config.yaml
activation: "tanh_gelu"
norm_place: "pre"
positions: "learned"
qk_norm: false
attn_scale: 0.125
tie_embeddings: true
schedule: "wsd"
train_tokens: 141500000
MLP neurons of a small language model. Each row is named by its layer, matrix (up: input weights; down: output weights) and neuron, and shows model dimensions 0-191. Each number is 128 + 24 x the weight over its row's rms, rounded and kept within 0 to 255. Numbers have three digits each.
After each neuron's rows, "fires after" lists the tokens most often just before its 100 highest values on Wikipedia text that the model never trained on.

L10.up140:134144137089158142106157130097147091107061091163123122149111136152086112112125108092139090149110126166147133134114108108133091147133184137111117101124152118143127080112120128114127164110099197106068139166152179108114153156115127127103137119126122113113133126147165133157128124155111168120137109148092075113122153121129103101094133170135164109080113162122106118132157103096108136104132114145118103128131121146157154114145138156160123110167172118122137111114116134133201168138130128130117156150089158116178138115116137136127147102149119085141138107135131139142140118090143139110
L10.down140:160116080170090123115132144072121126146144180104153150151116127124156103119120085145115175140117149139131166124152148105119125132107122133112086078104141097116121162130103136115148147159086148116145103121115154127125121059117176159119152124123148150131121119138098136130142097139115131130147175159156150135115139159133117165121099129148128136158123100138154115133099184147164115124157116129132084096163101137096076098133116123089125174132149100152157126095167110118149158134119078128117129131166180135140112143154137142124105117107111094104140136136139135088090136124159175107
fires after: " |", "|"

L6.up640:154176114135158161129123148153107156136129142137145151156095158095091118155121115119160114137093124138083144097152144097124113166146134140118147121142140115139131130150144169135149155115118207138110150132119125114119120124140126175131106144099125119151102142123118130120124155129108129096144186154117138139142165096118142127094111090145149125069123130123131134108131138140155105056135086125106118139138132104118148098156103138147113186167149117118146127094129104134178133150121080149098177105172134092157130143108120113141093107142160121096084088079136080140132100136120113102
L6.down640:134182134109166091135096112155115152118113141112123109160126160114111139113138180113110139108122099153107102146115104146130131191171095116116124155137152144134127138150163159142119117106129123081165113118165153169145137110158107125121135119091110130117104112158107136161141136127076101146157120109097124079119170139124171113131140086094090173140105121117112153172128080132121104133149138143135177093132145120080107112135115116085104112116099125138126131145103098114131096126088150118161110139111127096110095136138122153097108115165107076091106107136131095146109172148120116165
fires after: "2", "0", "1", "5", "6"

L7.up465:162134139114143115139157134119124109121121141110115131120100132126124156154126143104090123073125145121106144089142071117154148156122115129130135134081108167208152110123090110144113101114057125170113169107104115150128105150188123170107106136156133106166115100134111147105116188145137127116133105134101100131114129082124123154117131137131115153117132112119141159090122134137154084136103131101113155130148114127116164140137164109141101125121140081155105160140116112105093164067145139127081157095119136125137151147106159116138080139093130147124118096109094120125092092124111106139
L7.down465:121129145117133102145106121091166119132120141133145090202152145128142097086124122128161150112114177126122148149153172155117122139144091124111127144123133124164137097103143103130157120094110097127139107144095127129098108125127150137090099113080148136121081136164101141104183121094153117154099125118131144131140205108124130102153109101097149101121117131126132129115158138103123176165104158145149141113112137137150116122140126153147108185142152085131143139114087144174173098134073108128115069119168132124141078137145139139118139092112108117120120136135170111106129122166124119156
fires after: " ", " (", ",", "s", "1"

L11.up223:102109112104130084126144085113145098175103154187127132137124131132087087183135141123145125117126154105138117112099088143154108110130162132114126145138119097074166124092143113146105132112127158139120138147169127123132113122137120132129131106132170100153112143119149154149124133098123124144148184151103098161124075111118116072107160108132193117110150159095128138131123154121130086128057128109157119129136133123132126143123131117162126129151136129099174188161119128142101137130126116147071155123085158128123162115152125153136114133121094127126141112088138137096115080077118107140
L11.down223:121104128133112138152140168143080127153152166090122093119113127127171139144084132148171117106121148135069172090133132165142127144108121116154108176112123133160099138098128101117126131127140087089131159134128150113132101115120124106147142115106086169118096132136078118120143166114104095152114125131164124126145133148143126170149124084162148153174104119144129103100097119176138107133137128168148113158123099130128166157115107101111123129128144105144129148149102101061158135125100148101163128086157122157106096129080130118085126132150150179089118153132130156154137136160133100121
fires after: " in", " United", " Con", " Na", " New"

L11.up297:142114127118119119115121099161140113118146166146167089141125119117079106135136130100129162108129179115111108126115129137112129116128169139116114177147143121112166131082137151183114169121147174119127139150123145123147107105119118146152148131154136079136116147133091160091094105100082104108109173142111164125069101115106120122126099113161158084128141130128133138102113167152171117108073134134119096105121135108162121077095105140173086152117133151136115175148123166151137134127105095155084136122127111118114160166124151138161140111147202146107147115142130131127128126134104120135
L11.down297:109098162147075068123120147119125125125150132122104135119129096194119114133093141111131086099104135136102127110162080133121136167108111131071142130160141148159127142127144156120121180163112130147142128113103132124115160113098121120104129125075073144127109112215171155133155111120121190126124140113126127128122159163132094168120169117124130141130149161147113115141153132123121101159129093115162160154123142079123152135110144118140105162110103150111154109097085132128143121123167133120154115121102113115094126157119132081145131127147094143137123130146128137086132127147095090155
fires after: " the", " in", " ", "\n", ",", " a"

L11.up260:122117123152155138155077172141161150116093093173130121153144134154129180088160109107113121139131135164131117146138147108128143142139139105133127145142102152063082150150120120107132151125110142120117115118103171138070180090151141131093131085100125141111110122136144135145137110142152097112148143130138120109088136123145135083107116101146144140113115093161190122144157101117123112100143116139135101113137136155111113136131142108120077133169135097161121166124178139131112129092120129101108127142172157161118121123070130159153140142121098064141141132155162103090142095141146166126
L11.down260:091107124112094122157137165103084143116105137134139116169134102136185115110158158125118127099131146080109115163144159108119145134115129119126101109136134089129138159120152162140126129113104089171137111130123092141074121129145109110122128102146091133078138164152110116148112111169137132111119123143142127133140179167132121100092135113146143134176094136113131126206103101164094138156155115108106138133141146155113158127097108119128096131165163140165152137135081128135090111165099148111184130162114123148128096109061110119179148123144117109111140134141134136114094142164109133139
fires after: "0", "9", "5", "1", "7", "3"

L11.up130:185157140125137166102163132138153133125114114142127077145108132099113105136123150118119107097100101148098171096107135120132120139120167120133085092130095094144103145110143154173138165115121143129115167086086140189140113108128134155135136173101109131118128147146095133126137110148133133134096123167126126131113139106078120165067116129152098088109129132143152114096149165096150135132117109168138107129099110132173141097148120107153077136135122139132100128134119132197128145108174125126136168127081124111146132110087118139092131110147149173100162098110141153125133103154149160118
L11.down130:125108142133076123080126115130117129100144173097140131097104114161162129158111134160126104103144145145132135117157116144113080132082136155096135125110119110155095106088130127108121113088096130149155108164146120129138143144129136119156110153171123129119149138163082107094104129121161131137120119167133174147136108177132106156135101115168102150127118166113164139086097189122120143120115120131110107130081165136107146095142134125104172086120055115154144139146129120157132118111139111163133115132147173185130178122082133123154129122112130139137156148144156111132097135117113122080
fires after: " ", "|", "1", "9", "2"

L11.up176:124124096120138106065120099099112129124117112116147163143106105089095114145102113100153143135108165114117144136133147127151123119142138134090158118150113155131161158103137117163141203167119153129111150174104129125158139119114134130143114125134137123138119155136147122143128127124091105145116150180072118157140134114131145121140131107154128125096118145109150121127127126101119113100127093146115115125095172119146144062151131150179096151143150149162122157109116134177098141136097084110127141180098167162134133131118134164100165134161151123119132114126117102093052102073103095104
L11.down176:108092125114173136138115103140127138101162153090117154102116131094133128123155124105117112122136098119136091141089101128155172162117116131126113144157104113108157121085112126111133091165115089129107146077174154117116161173115101159149144106105164107103118091153206125122151100135136122185115137108154135155119145121091166122093089110142134161091110088125132126143137152114178127158111148117150127170140149110119155097142127138121115120119132145093153119165125152120115131150131114160154139166088118108110145140126101106119081128174088163143137154130120129126111094140141171097
fires after: " the", "9", "8", " New", "1"

L11.up146:169157136129144153118115143127156114116083117176124135152135178126154114103181129099140131099098125158108155122140169139123104134137157148129107146133148099066095150136153134162146155153113156113089131096096164119078095100187151156086146082109138138088112141162124117120130129146171144107131123187126108115102158161108140072128141087155143117120112113139112137135119102131134133075131111146106104123112127133139086122145105118141115115153166137096132135152107127132094130090148101114158182147133135130134131114083121144157087143092141130153122145109148121119105099127107162121
L11.down146:124150140114132124115142139114120140115102128163084126138117147124169118097138156135104148184131115113106139146131154126160135150130080107112082124135142085100120158104187119135157141126118176133165161160148110160083129086147149094114124132123132114105117101136115126123125134129110104131149127145154138170105147134125145103106107126143107126142118167104103085156091130146125164134167145116142144125123139144168137112110124155114153154156201116164158091152113099054106065161174103126150128139080126096102134126097123110093141124091094088125146112096115147116136120120138129139
fires after: "0", ".", "′", "^{", "5", "1"

L6.up514:172160114098114116065154110134123126139145138115143145138124178091141143191081130121126124147092124160098122088126071095111108161153150128123160124124105130152193096084109162136139128135135116156113155084122130174166142142137132121149112131106115105135092126077148115135104181141148160152146100137129105132135130118136123131138142110135130150090149159123121176103127131166158118111095109097125134160151133123132133176138152108123137097105122130126118113149148093124123140139124146114078147120131155101105136120117135126150056157130137153155103095077117084122127123144169139118
L6.down514:104133160135122118126097137132167115128113090162178129121099141175113091086087128117116103118099148088154088078153154168120127128063126142104102096165128139137136122111144107101125123128147107122104081170167118122095134091141164159125126116123157127119112167108126134149114090129134149158136099116101086107129110137127124135156121125163135142122121111124122116135102175141107093139148154093050139099145124131168137117169093131106117136139140146151169141139115151129171140104150107140149137102149138149123117089193135117168149113121121135114166148143123141162136145082099138127
fires after: " ", " ("

L12.up550:187156127157140149105100153107130099112118082134148107184145140117133091113154132137169113139099127149095121123148189107180118139154145124131106142151106138135104138155136158111149134171139192141101128105064141130094113122150125113101115118067131135114121099150124131135113153136133122176095127143138098130098173172157132076089125130127107125147127111121096141128133099141149105100148115121134142131099126155121096086129112092145118082142144123166084162110113166159103128118125103151126140161130157133131129104058132142120147150134125080122134102113137115118149113105117133111
L12.down550:125134124110119125126155125115105100144123156170102107150130118106144139123150151130136116141108117101118123135142139146112095129136109146124131097131116112112145146110175098128183086153106121121123117147119128130092174128176126086133125123150124195043153128130133167129120120160123107140142090127134166118121121141131123078118149078139145146140113157136186132144111114164118151072158133137138077163092130136161125101105143177120137113161123135125136115148111122118092085161140113192152097182122110101163070138102138119128131086120110130114106149137101138139116147155114128092
fires after: "0", ".", "1", "5", "2", "9"

L11.up299:126148153102149094122125124090131128153147135119153149158082082094119105161158145098184095094088129131146106133102126138159095118129163166133121131152104146157149128139098134133132115092171128118121167170118113091126095123150120157097102131127155129131128142122152134162124146139117121106089127125090083176119152123122134095089196112106129100120149143158130128122112142154122113136154107106153139107140117156119138126167134095116069138166145119095150159121121144116151112105103140137074152150143121117118134131140106056138121152150105095128129063103155140122098112158124139164
L11.down299:150124161139097115071126130117132109151134185124151130129141122133145146154121141090117123140150141149126123096149159143159126077128122133153116107121128124127124174103135116144145105140132066127135158140141111122154120129160150118143115110167117150146090129097115111107153110113111117112115112156136133113128170114133137128122139128091148169119144109141080148126158145172121157194098136098153121179060139110173118135158146069157140151094102116081165086162080141090138152091127142131142126114136104068137143117109165116103098120138130093095124155103137115119092109129145138139
fires after: ",", " in"

L11.up59:159126126112159180112143114116179146129138130143141074149138126136105096133115136129115156115108095166169167118103146139115133076113125158124098129080103112136153144144122139168099081105135137100138148134125135151154127128097094131098138119151112120146079123116082157090104097100168152130130119154127133110128139075075104161094161082129117091123100134162156143131134096105137148141095133144147113131126092137161125134150127127130128122113124135136135153088127147188127117088149114161127157146110107108161143114113133093099113096145102181123173127137106151102100153156179130128
L11.down59:084127125170116140102122147129093133143142155143181168133115109128164147124161119146096140155138125125133099108129101101103112094097116125098115121179144153102115082090119127125148140187132130188102116115133108131124110102155122089185103126088168097168121128120126126133130138131100196156170158129101134141117130147096097101137094156142130180115149142124175119118094136108146113126110125150123161130127092137113144122107099137143125135091128115184102143146141102121105142124150106103123107152092108164119117125077115157132159126133119115153127157155159113106124085163102153109
fires after: "\n", "-", " Gu", " Ti"

L11.up422:150151122129117123100152105105139145135116137127174110153101146136072073124121115109128132147105151136123118124172136102113114142114125148170150113144150132098119159071111113188110145120086163131149140161067164178141142117125104152131093148121102115124122138103076174106155105104112104110091163161121160114073119122088109150090149069125139149091140139084128116119140120157129109150119113146131124100152122137151115141159138106131079140159133119135131090122127121188168152156113113102117176097146108140145140162119141136115130105129146124140156098133136145117126135138168110122
L11.down422:104134115123143085130148103135129158145190133117149137060104088128141172098119139111116111101166165163148142104147119085167199144109143128161123146094111155124117133152117129120135114107130133175133191110175079084106121170115126094093120122151094160117123108142110138105077161173139140090135100133104093138150149115162117171115102139146093120096129114158131117139136141124091122148144163154143157095130098123150100150147153135127123112133142106111112101164140134094133132131130132113109114134124149115151104124155133116097081144100137151101131143127115152130164117107125110149
fires after: "1", "9", "0", "2", "–"

L6.up336:119148134155160128106102113127130164140120125145121148190130119102135113117150123123128110144142140108116113133114107143134073138155108092117147130128094127160153107138173131087167116110127162113103138136136133149127150142123134114154123142146161099196148110134126137129088092097138080144142180129084117121150141114153120131137153136142125130109133127117151121156147133092118093078124103150085143081178116131113155077119139123162098153166138128148128112097111111170159126124060127132125134089171151139117142098093147166164155111106165105118073113108167102121152097100139154123
L6.down336:125120131124142165157107118136129180110145106118092170096145109112131141129176142075100119123120117107122118158111167116148147157166092113129123097132131098120141148120163132112151097085148097100140146103093125119139110138184114151142134119109096076082136104119163122115147101058108094184133140130120143131133147097124147116136104111096120156145144102120100124172080111116119129115091127143154195147137066138143139163128102121158133129114102131138123142137177139096165125147132140112131161155119105089124171140113134136143101125139160128095112120126101163148125111172112114122
fires after: "0", "2", "1", "9", "8"

L7.up318:131153114160160159146084150149126147107110144154173154155127142107147106129108134132149141122114155114087083128193153118112066158161133113115155143136138089160099143122157152115155102166099137144118132131091121134138127128145127127156129125125100097156123096143119142119141085125143085113130157141116092118095176140140111108095168058109139142121115108111147164144181112124117097098147128131085126130128115130107109157127108097124081128161141082109124102142111135139145136128110138148151162109182113109147124069080137130158156087113158097137108121118133129104129083126125136117
L7.down318:116114124144176105110083105107151127141088125147098117150152120134126094135124142120172121142088124118121108200088166134132134132178116083114116098124187123136150143158170143136125158111161148103114132067104149150128145148132064150143114118119102094111157110164126148147143115128098109113169181121103114095121134141125115092121118124088144156125127146154091149138130083138141118122147129137115158110117126147089124140109120141094110130109112120109093125117109128120181106104107122103148130151137176149114179148091157150128122088122104130118111105116147103115076114093141161141
fires after: "0", "2", "1", "6", "3", "7"

L12.up394:187110139157126107184064154142114124118129144115205144117129127118146078110185092102131157121146148178107119106106134105135128123125134114156113137141077158105110149150099153105129130099163127121136111127086126125135125135151110146106146124124142123115125104122101141126113124125112110137115160127152108160114180172145129152088113115153083170123110109174097131128156167176149092132175140162124139110105126148110136136156112125134115141132124112140113146116157159137113113114107104167085129110174147133136133166131111125139097125119136120146154131144110106138116100205118135083
L12.down394:089124100119086128100153144106103137124128151145126115116099101114147138128145143147121126100123147102121154112150137148126118102095139167126095088123131091117147124091128124125106112176119129138146099098139088130127149100127118100171129142137106149077167139166124138163096124162143134146104138193172168089125109188132129135099143079143128110141145154151121144172100142158114152110123142123130110126113139118111139110100123113070131111161133147144151134145105096111114153113088162130185102174138141139154090135077091105152149104124115131116108127154159147155123128179138102182
fires after: "0", " I", " who", "5", "I", ","

L7.up631:114111121137136124130142064117138119128114127077129168127150105141098123181121115121161174113148138147135127124161105142116131093150172136130114143107095130155106139122071131142112124103131139162151138137160138102153053119219128166118145142160131108119163139098132149139143181086154111142117099165123121158116116118159110140146158076140094184106123098128109120107115144154137079099117156140107104132094142131111143153131137086117118072139104131120108140118174141108130147128131126133076147138145143126122134159140126103129105141110147128174138136130117146126090113131113088113
L7.down631:144136121135134088077123117131102167110148129128096111125087119164133155122205150064111106101116133088121093154127107137131171135162104121120150142126130148122179135126139071128106119115163113115104118119116091129164139173132118132139129137167155141155122152126137131128121164147113110117159111141109141106161094113128133088103150147116149171110128129106127105124112118153130060098087111117102181130144139122049114133148139147141091163120140128135159141193095155101130138085089135117160155132123113136126142178118141127129119118112147148135116105135151117122120162146107130118
fires after: ","

L12.up414:176141116144119143095126117116115136108074096099153185124094133076149104131126137121159103145092156134102155090145132088107093145123136106101165086129144138163139095123101119124135170174129135132120124153105146168119129152162129115140112095149151115131129151135161128140105141161146101147098138142061100149150160115157125112115126138105097153098147117143140144127110122069139131118122129139138162119173142105160141120137158149190121145102137140108146079142108136131144127122125106070152138105129153109186126132097148162128115127120156119126112105101130097101152104100179096120
L12.down414:129173109121157138110147084172133118136163102128076073125136139129140131120140123126094129127101096138106143158135176161167151128156138139122118157089122096128144148151140120109145106107133128142121128117148120144111104115120146141120171137111135113156117108073149124122114128077149123142145118106139155106152121106128115139135096150138105140146134115127169088115090147118194122129124137115124122121109091172143088142125114149109174116134111155167158142114129173102099111119150159132118078121152079115091118141121130136112060056144181150145127105092152185146135147136133122149
fires after: "1", "2", "-", " ", " In", ":"

L12.up219:126126095127105162127150103136182112102122110156188123168103105123115152144103124060124163117105068127163163135109131125136145113096116170121169100074139131120144116135128137141074099155104103141148175145113151190167129135139090149135148133113113135119118107122132137142138094138130168122115094120099152093108137138091106114102114106105092114140108147183149138118158162136108119132160119162148129196097126133146115122169134124108119100106115113124142122095145169097107123096138177138110139144112130116155138119117121155120166136160117150121160128125082133145124134154138119107
L12.down219:136106148123147138152165189111148150132146112129150111133189103119106103106138124189158148136150137102117093104138137157121124089174142129086129155155113096154111124115120085122150091138111121132106085150123108109099129133166137144151133142130168091149100100087116120148094137111120091136114167116112114144107121113132195143140150127153140160109104148095183149127131127145163114129120123131119104086149124134125120103121172140117130160169120146095131152165115099110129146097094074099123128099163118121163114125132126136121132110131140130178113105130125110047094147116122107148
fires after: "\n", "|", ","

L12.up399:162134124169172133120107095107153119121107106153150144153135158123117110129157138131119117105109144135113145149162182088154101122140138129120134139122092147094116191138117129135132144137104153134105137099085166141094120096135124156105129066106107137142126116125112132105169098127202097110155161122131108119088172129178151103123115095139087144113124118121165137139152077105131128122139104163113133097114130167123108121146128090129079147152169138159125136142121139157116125107082118085122161100141138157149127104079114172109130132133139101118131131125144145096108087085105096113
L12.down399:109139141121111097129139108100095107125139148181116109119135097149139097098149189135145136112133126066124099141127173107139137166118125111122073087120127110153142147138175120158161136114131146111183116141142109150115118135100111132173150088188117177053168142129125108106155109151133143139105125120117138141165127158126143105115122128126144141168119145093138135144076115175086154148126130121103149133147123123121118110087128154114111139140143167117135093137098099125106111128123128106184112107125118135148055126102139120138158149146150099160140131145148115105128134111120127171
fires after: "0", "1", "2"

L12.up723:149104142104139098126163135089157114116148122100175145102124116126074092172145120112179133100125131133131117100151116154128147103113153145165152110153102136159142144101097131184102139121124151145122132108137143115132129109190136150125119160155142105121125160104104163165099147126114139132130135153107128148134153069093124113097177101136118128118130146132128138124121143147146103115079113098111124139126138124155144115143147132148095123159132110118144185138141092127119171114113054172072138166126114105119136153124143092165107100104120114125144071129114120108060100142115126144
L12.down723:095141114157143077103110124095104155149156177135131105122150148152130123136117156089152155100099173108093135167112116084126120126145126140152133161128138073162137154135135110163108164126147121136141138065148125136100134141141066150155161116073079106188134159128127132101125131120148156131148163117115146135113158144113099121139168103143172153125114117136100122112108133154151098147155107140130118129104122098077106134130135080101113155050094140131164128088100104106112131161129132127149109118129132133124134156132127079141118115169142163133113109122136114141110128131154129120
fires after: ",", "S", " New"

L12.up449:169144093122130149129087113130146117120120166150137108178142121147098093099135156130142189073108148155139144076145114137112128091137140141165125138120139129117104160125113141152112166131080140106108112159083149139147133126122140132118135098116109135141072119128094143143156109132141155144099165183140125093151159126092119165103123101091095104102118146120145161103152128156165128083108112165146148152112115154099111101158129139116119129146149074133107133151088150174152165111105108091076147121146125107148149140090118120113147115104130112121138126079141102142105096154119145130
L12.down449:134113116095109135128116114172142131174137152114117162108093145113089160137133137160072094122169164140131165118131118091177147112078167114128185127139097142149115121143123121141138151112151127174144126138131084153089112117109111091101128109121141132170169131124124114131089160158136171135100126126129141125120119154127115142136080121098103115158182130139162121143131155091105112175138135136123111139128099122107149118116125133125122130135142124107092153100175137096117130083123114105121101148101134154184143097133099174087126112091176161147103154093152100153115112105118124117
fires after: "0", "2", "\n"

L11.up421:211155188125142138126131136133126136101106125138112095119129121097116094127134132110143117109126100136098174110124138126146085132130130125097131156129093105104146135123136123157147153129137130123110156132100142149136141100133147150147154142100134095124115137107141114126156104132106156134133157179108128154109144086071114171078140124137086077079109126110090159081139197094144144127126116121149173149145141138164145094165094131149076155133160141127130151123101160154135143124159146136107185104120126112134142120108125105122138126128177156120152104091104098102101107143096125119
L11.down421:116103143113134053096120134147100101120102153116117100094091093125133123147120120141167118117131129151106139111111124175151139117079108119101140147110105123107118076092118134124129098085154129135141131106187125148131142156125075127130109159167147120132175114126108118103116127113149138125134110137148127108163113164133102132127145135154126125112125165131141101129070150126113105124143123118166142166096170128099169123108142169118188100125154166142141122138159178116114097094140116131147100139151109145128196155115117094135127148138156148144167089140118073149166140129111114097
fires after: "1", " ", "2", "|", "\n"

L6.up86:139162169145114130113108130155150150101133147154171128178109122099129076120148129121128148122110135144078136123141152105115088154122130150119124125146145106137097156143162152129130175159084157115092115146116125144087122089128148166139137105119109125138097118150122132139137099171075120095142145151116112113106171149139145115108161059126112158143111117136153150161137149104132112109143096157090112121103139144111131116131101096118072187176157127123155152107121115167120124119078120139153154114159147130113132138061116120149123118120152100121130140135169096097098088149093136129
L6.down86:090098115135123111128107154110112110118142142156088113152121137175141144160184124108158141132105155149132100190137131130110131089127095099161095132079145104126100116171144137083103114119119127125132139106125172151148106107099125164103165139136146094106115095189110155122141099135109159148178189122133151113115110162126113129132148114135156140150089129152104126149140087142114115115127124141086117085142171141070101146109137158096116101114150107157127119112129147154079135097132136137160136136118151128140164170123122121132165113113102101156134096184125151137140131129149108127
fires after: "0", "6", "1", "2", "3", "4"

L6.up732:113172104148088101085132086113136113194159181106156120156102125111104099129115141123116185114090117133092138089183132124090153160138158150147143111153162163130119131106126141128118110122142139133139139126110121135163105114164146163123128161133126125129094193100064135125134132141128128113093122131121141133148100126123114146096107107104143129143165125120156138081133130106173097119113118085139125101087100108154105096152161127145120161144146119105135091138131059129094140140126080172104157126153148110131123120135118146122090096095148151102123120101143137105115110143125116132
L6.down732:177133122169153100118111111141118105155120125106100162129107111145132163146149138118110122125171102118128193126130080135157099132121066108127107100145146105156082128133156133125123131164118147148157128125108093140130088083117143088096124078114118162188124096146133127105108166174135153147119086128145135138155136087140144125112108132128092142176127134140099142131160114151130142090160116145168142142123147152105149080140142108143119107159095109076103150152125101123119107148109146168150085158090129141134137109094140110137119139128099144112156151155126117166141163152105106121
fires after: ",", "1", " ", "–", " Ni"

L10.up500:118122117098106107129140143127154126095160186101135131141103091139170094117131123102098151135132116186143184125140131115163134119112124143148102128126139087136164145154101133155102125137105099151114161128138153161153095100138121145102126132115114118108059096118112128150127124178124139124107079141096142097093122139140130133085078107088105101131116136144109164129186094142157123113132130117153112086166086178141154106147127102119139117118155132152133146114131095172130147064098127175100157128100121132121134143078142136150108136117108155150162132114115144098120147145135149118
L10.down500:136169135147132134131199112156109113134086131106117138151126116119131148084133111124101151117089128087099113113151103172104116093116162127130147146130117136129134128115096132128148107095161162137093120150142070124074119140115152122194156147117128127147128127068149105188144150109144127131153137127148090142139164099138154144147149128116145106119123129106121073091102119137179118102134106178108136147117148149103127130154156072158125133117111135093159144142139125136159145130106095162135168128179105166174127122121082136120153094109115163145136112134152103103107119116129119120
fires after: " is", " was", ")", "\n", ",", "),"

L6.up489:165150084115140146085141114138101143150156171118160124151136167088127144194106131134137131130098123155112139124144107085130123153163136109140165126114120122158214140125128182168146133125108155155121152074101122114165139137143101121141087134124095100155082143082123130123104170121148133122119112144134118129110145089117104130107153097138126117087147153113123184103153127147152111114101117108181130137153121108106101171134155126135113092118130137110137124142129085109096140142123147114099144129127107104114135150113142126116070112135150150145095110070117093116120123159158134110
L6.down489:122112178132102126134119128130185118129119072166167155094121133182099141076059135133131141140102116128153097076182148165120111096082122144105098114163141114109136128124111118096137107136149091107126094196141118121120132114129181160109129103121155138147139176125128103128142123122123135159109090115133099120120109126146142135113113121156123152125104093130122126130121148134124097116146152103067149112144113155164117101190109117166144140145122125129135141141127126114126120113182092133159132108142138137129119101159129114141168138111130138121150162172136149142149134074118096134
fires after: " ", " ("

L11.up207:127128103136135107106104126103116106102120132131153099203113144141138067153105140139184096125104164113128125103111089145135101113104164122111151137120117106132136156121123156133127135062086180140110142123095108149125157138103145157148087135126145107119135126073129166135119127138132134106103123137110115112096122139149109135123168131140135108088099170138107151109150155122130123125140105156162162117139149139161117138128124136114118152143144131139095094119081165193176130118104124124115141082161173128119156142082141127150160135140094152085122054135144107101122121109114143143
L11.down207:106100105129127104108176151143140112140129125156126130108160113098135131152152121090106113145144135165126143123110194103128151112146117113116141133082123107103127119160124086144138117137178136108117154071110173090137118117156134087128123118154126138110146092174141113133100140169118155123134112135142080159154106135112119116130119157170128139130096123160120120115123117152141123096140139153105115098105136140125148125114121142137170102105136155107096144132145129070119100141140139150107039164076172152123085149113120138116089141146116105154156139171127092124135154151162123188
fires after: "1", "9", "8", "5", "2"

L6.up217:162139151118161140114184149148158148144137137105131115127136152070095093143166127115090115089088109145095126125123130090146112154168136136107142113143119150137159102117136150143139176117155191143107146090111155121165089130111121114133172139151120102153132153169113134114092164121139148142140110143128125127136130123081094122102148152144135115132171162124108144099132113129139110103083114101143117121126132095129162134129170107163108097114136135101118101144130093111133143128133142090091140133080098094126137097156142128089067137115158139152106096109146101146099094140181169111
L6.down217:095109124139100126155090101131106105146132139175114129109133140133128140120119118155148126154128153124136146090141094143122091110084126139100099130160124127127142112133056123120122118142118094187100135161138095117125106111113165127109109086151116123120119093102131095122129129181159149134152109123132096132142104148153142165107119128161145094091117136130175129147137198216094132117112134135080103128138126155135109126154107096115166099159138135161118173125092155118096179134118137146133117124134106149149118141085130118176171170108130142145128153152140130159139138126100106113
fires after: " ", " \"", " (", "^{["

L11.up515:140135169062083148144157147101115158118114161122115130132101149110100115125138113111094146101138119157127086130107141144158081114105131138119129153118089121180119101091117178102098141122141141134121124129132176194138115113136121147115126130140126122114151121147105194125166087159101137151114096130109130110156170097119145122115133133117159107163113165141140128133164137144128113142080105089115089124156159198137149127118132139141121094150124147133123173107069140127134122121131111086116134128153134117126134108074160147181176133130120125112148098156120153145100126118133146109
L11.down515:124080170125132182144138088120155145154121170138123117133130145108130127139136108087098111128074164116158149135116108117146132088129165125100096113140170138136097121134104125117120140089160114161100136141147097143107114089159117143081109124166129162159138140126102096140124147145126093146112116126174125140116111140099138143100142122107130129138130098180150102147136135092129103092122124133144095139143093150135157116168202112130156124100128122120107145130156145183139138131143082134146089124091111170162126116139120116115103119141189096133108147147147117165086151117110172087
fires after: " \"", ".", "al", "port", "w"

L14.up66:133127168108148133095132123107149092131144120171128139093110084110112125117137132067154144146142122121140160129132164101106124112118155148118139074105160135118151108156098164162145145077156125118116172099110177127125125109128117151136106115105138112126081109158141126118149126156144174086073150134108171129144103073054095110063137143122128116104117123121132122111143110097093157119134124136105150164141151117121151077122160120143131156125178147125103148109117132169138136110146134158130148152115141134166152146155111148136087096142151111151150139094148127104095120143140126135
L14.down66:078089144116078114142151119139111084133165140157115123148121120151154101097113157121119134055131159136134111134140092180152122131110112147104105086158117107134084146119171140085143162152150117112109086124161089163116134130105141114122151133132120140109144100150122094137123104112097118169133145105165172132113125179139119136148142118114155155137175135103145144141123165109186114129119117121118153132097108130136110118139112131112177147167143099146151119106133150195116105148157101164153102178135116127129162106119155098134126143082101137094139125120117122096116104138106149117
fires after: "|", "-", " |", " ", ":"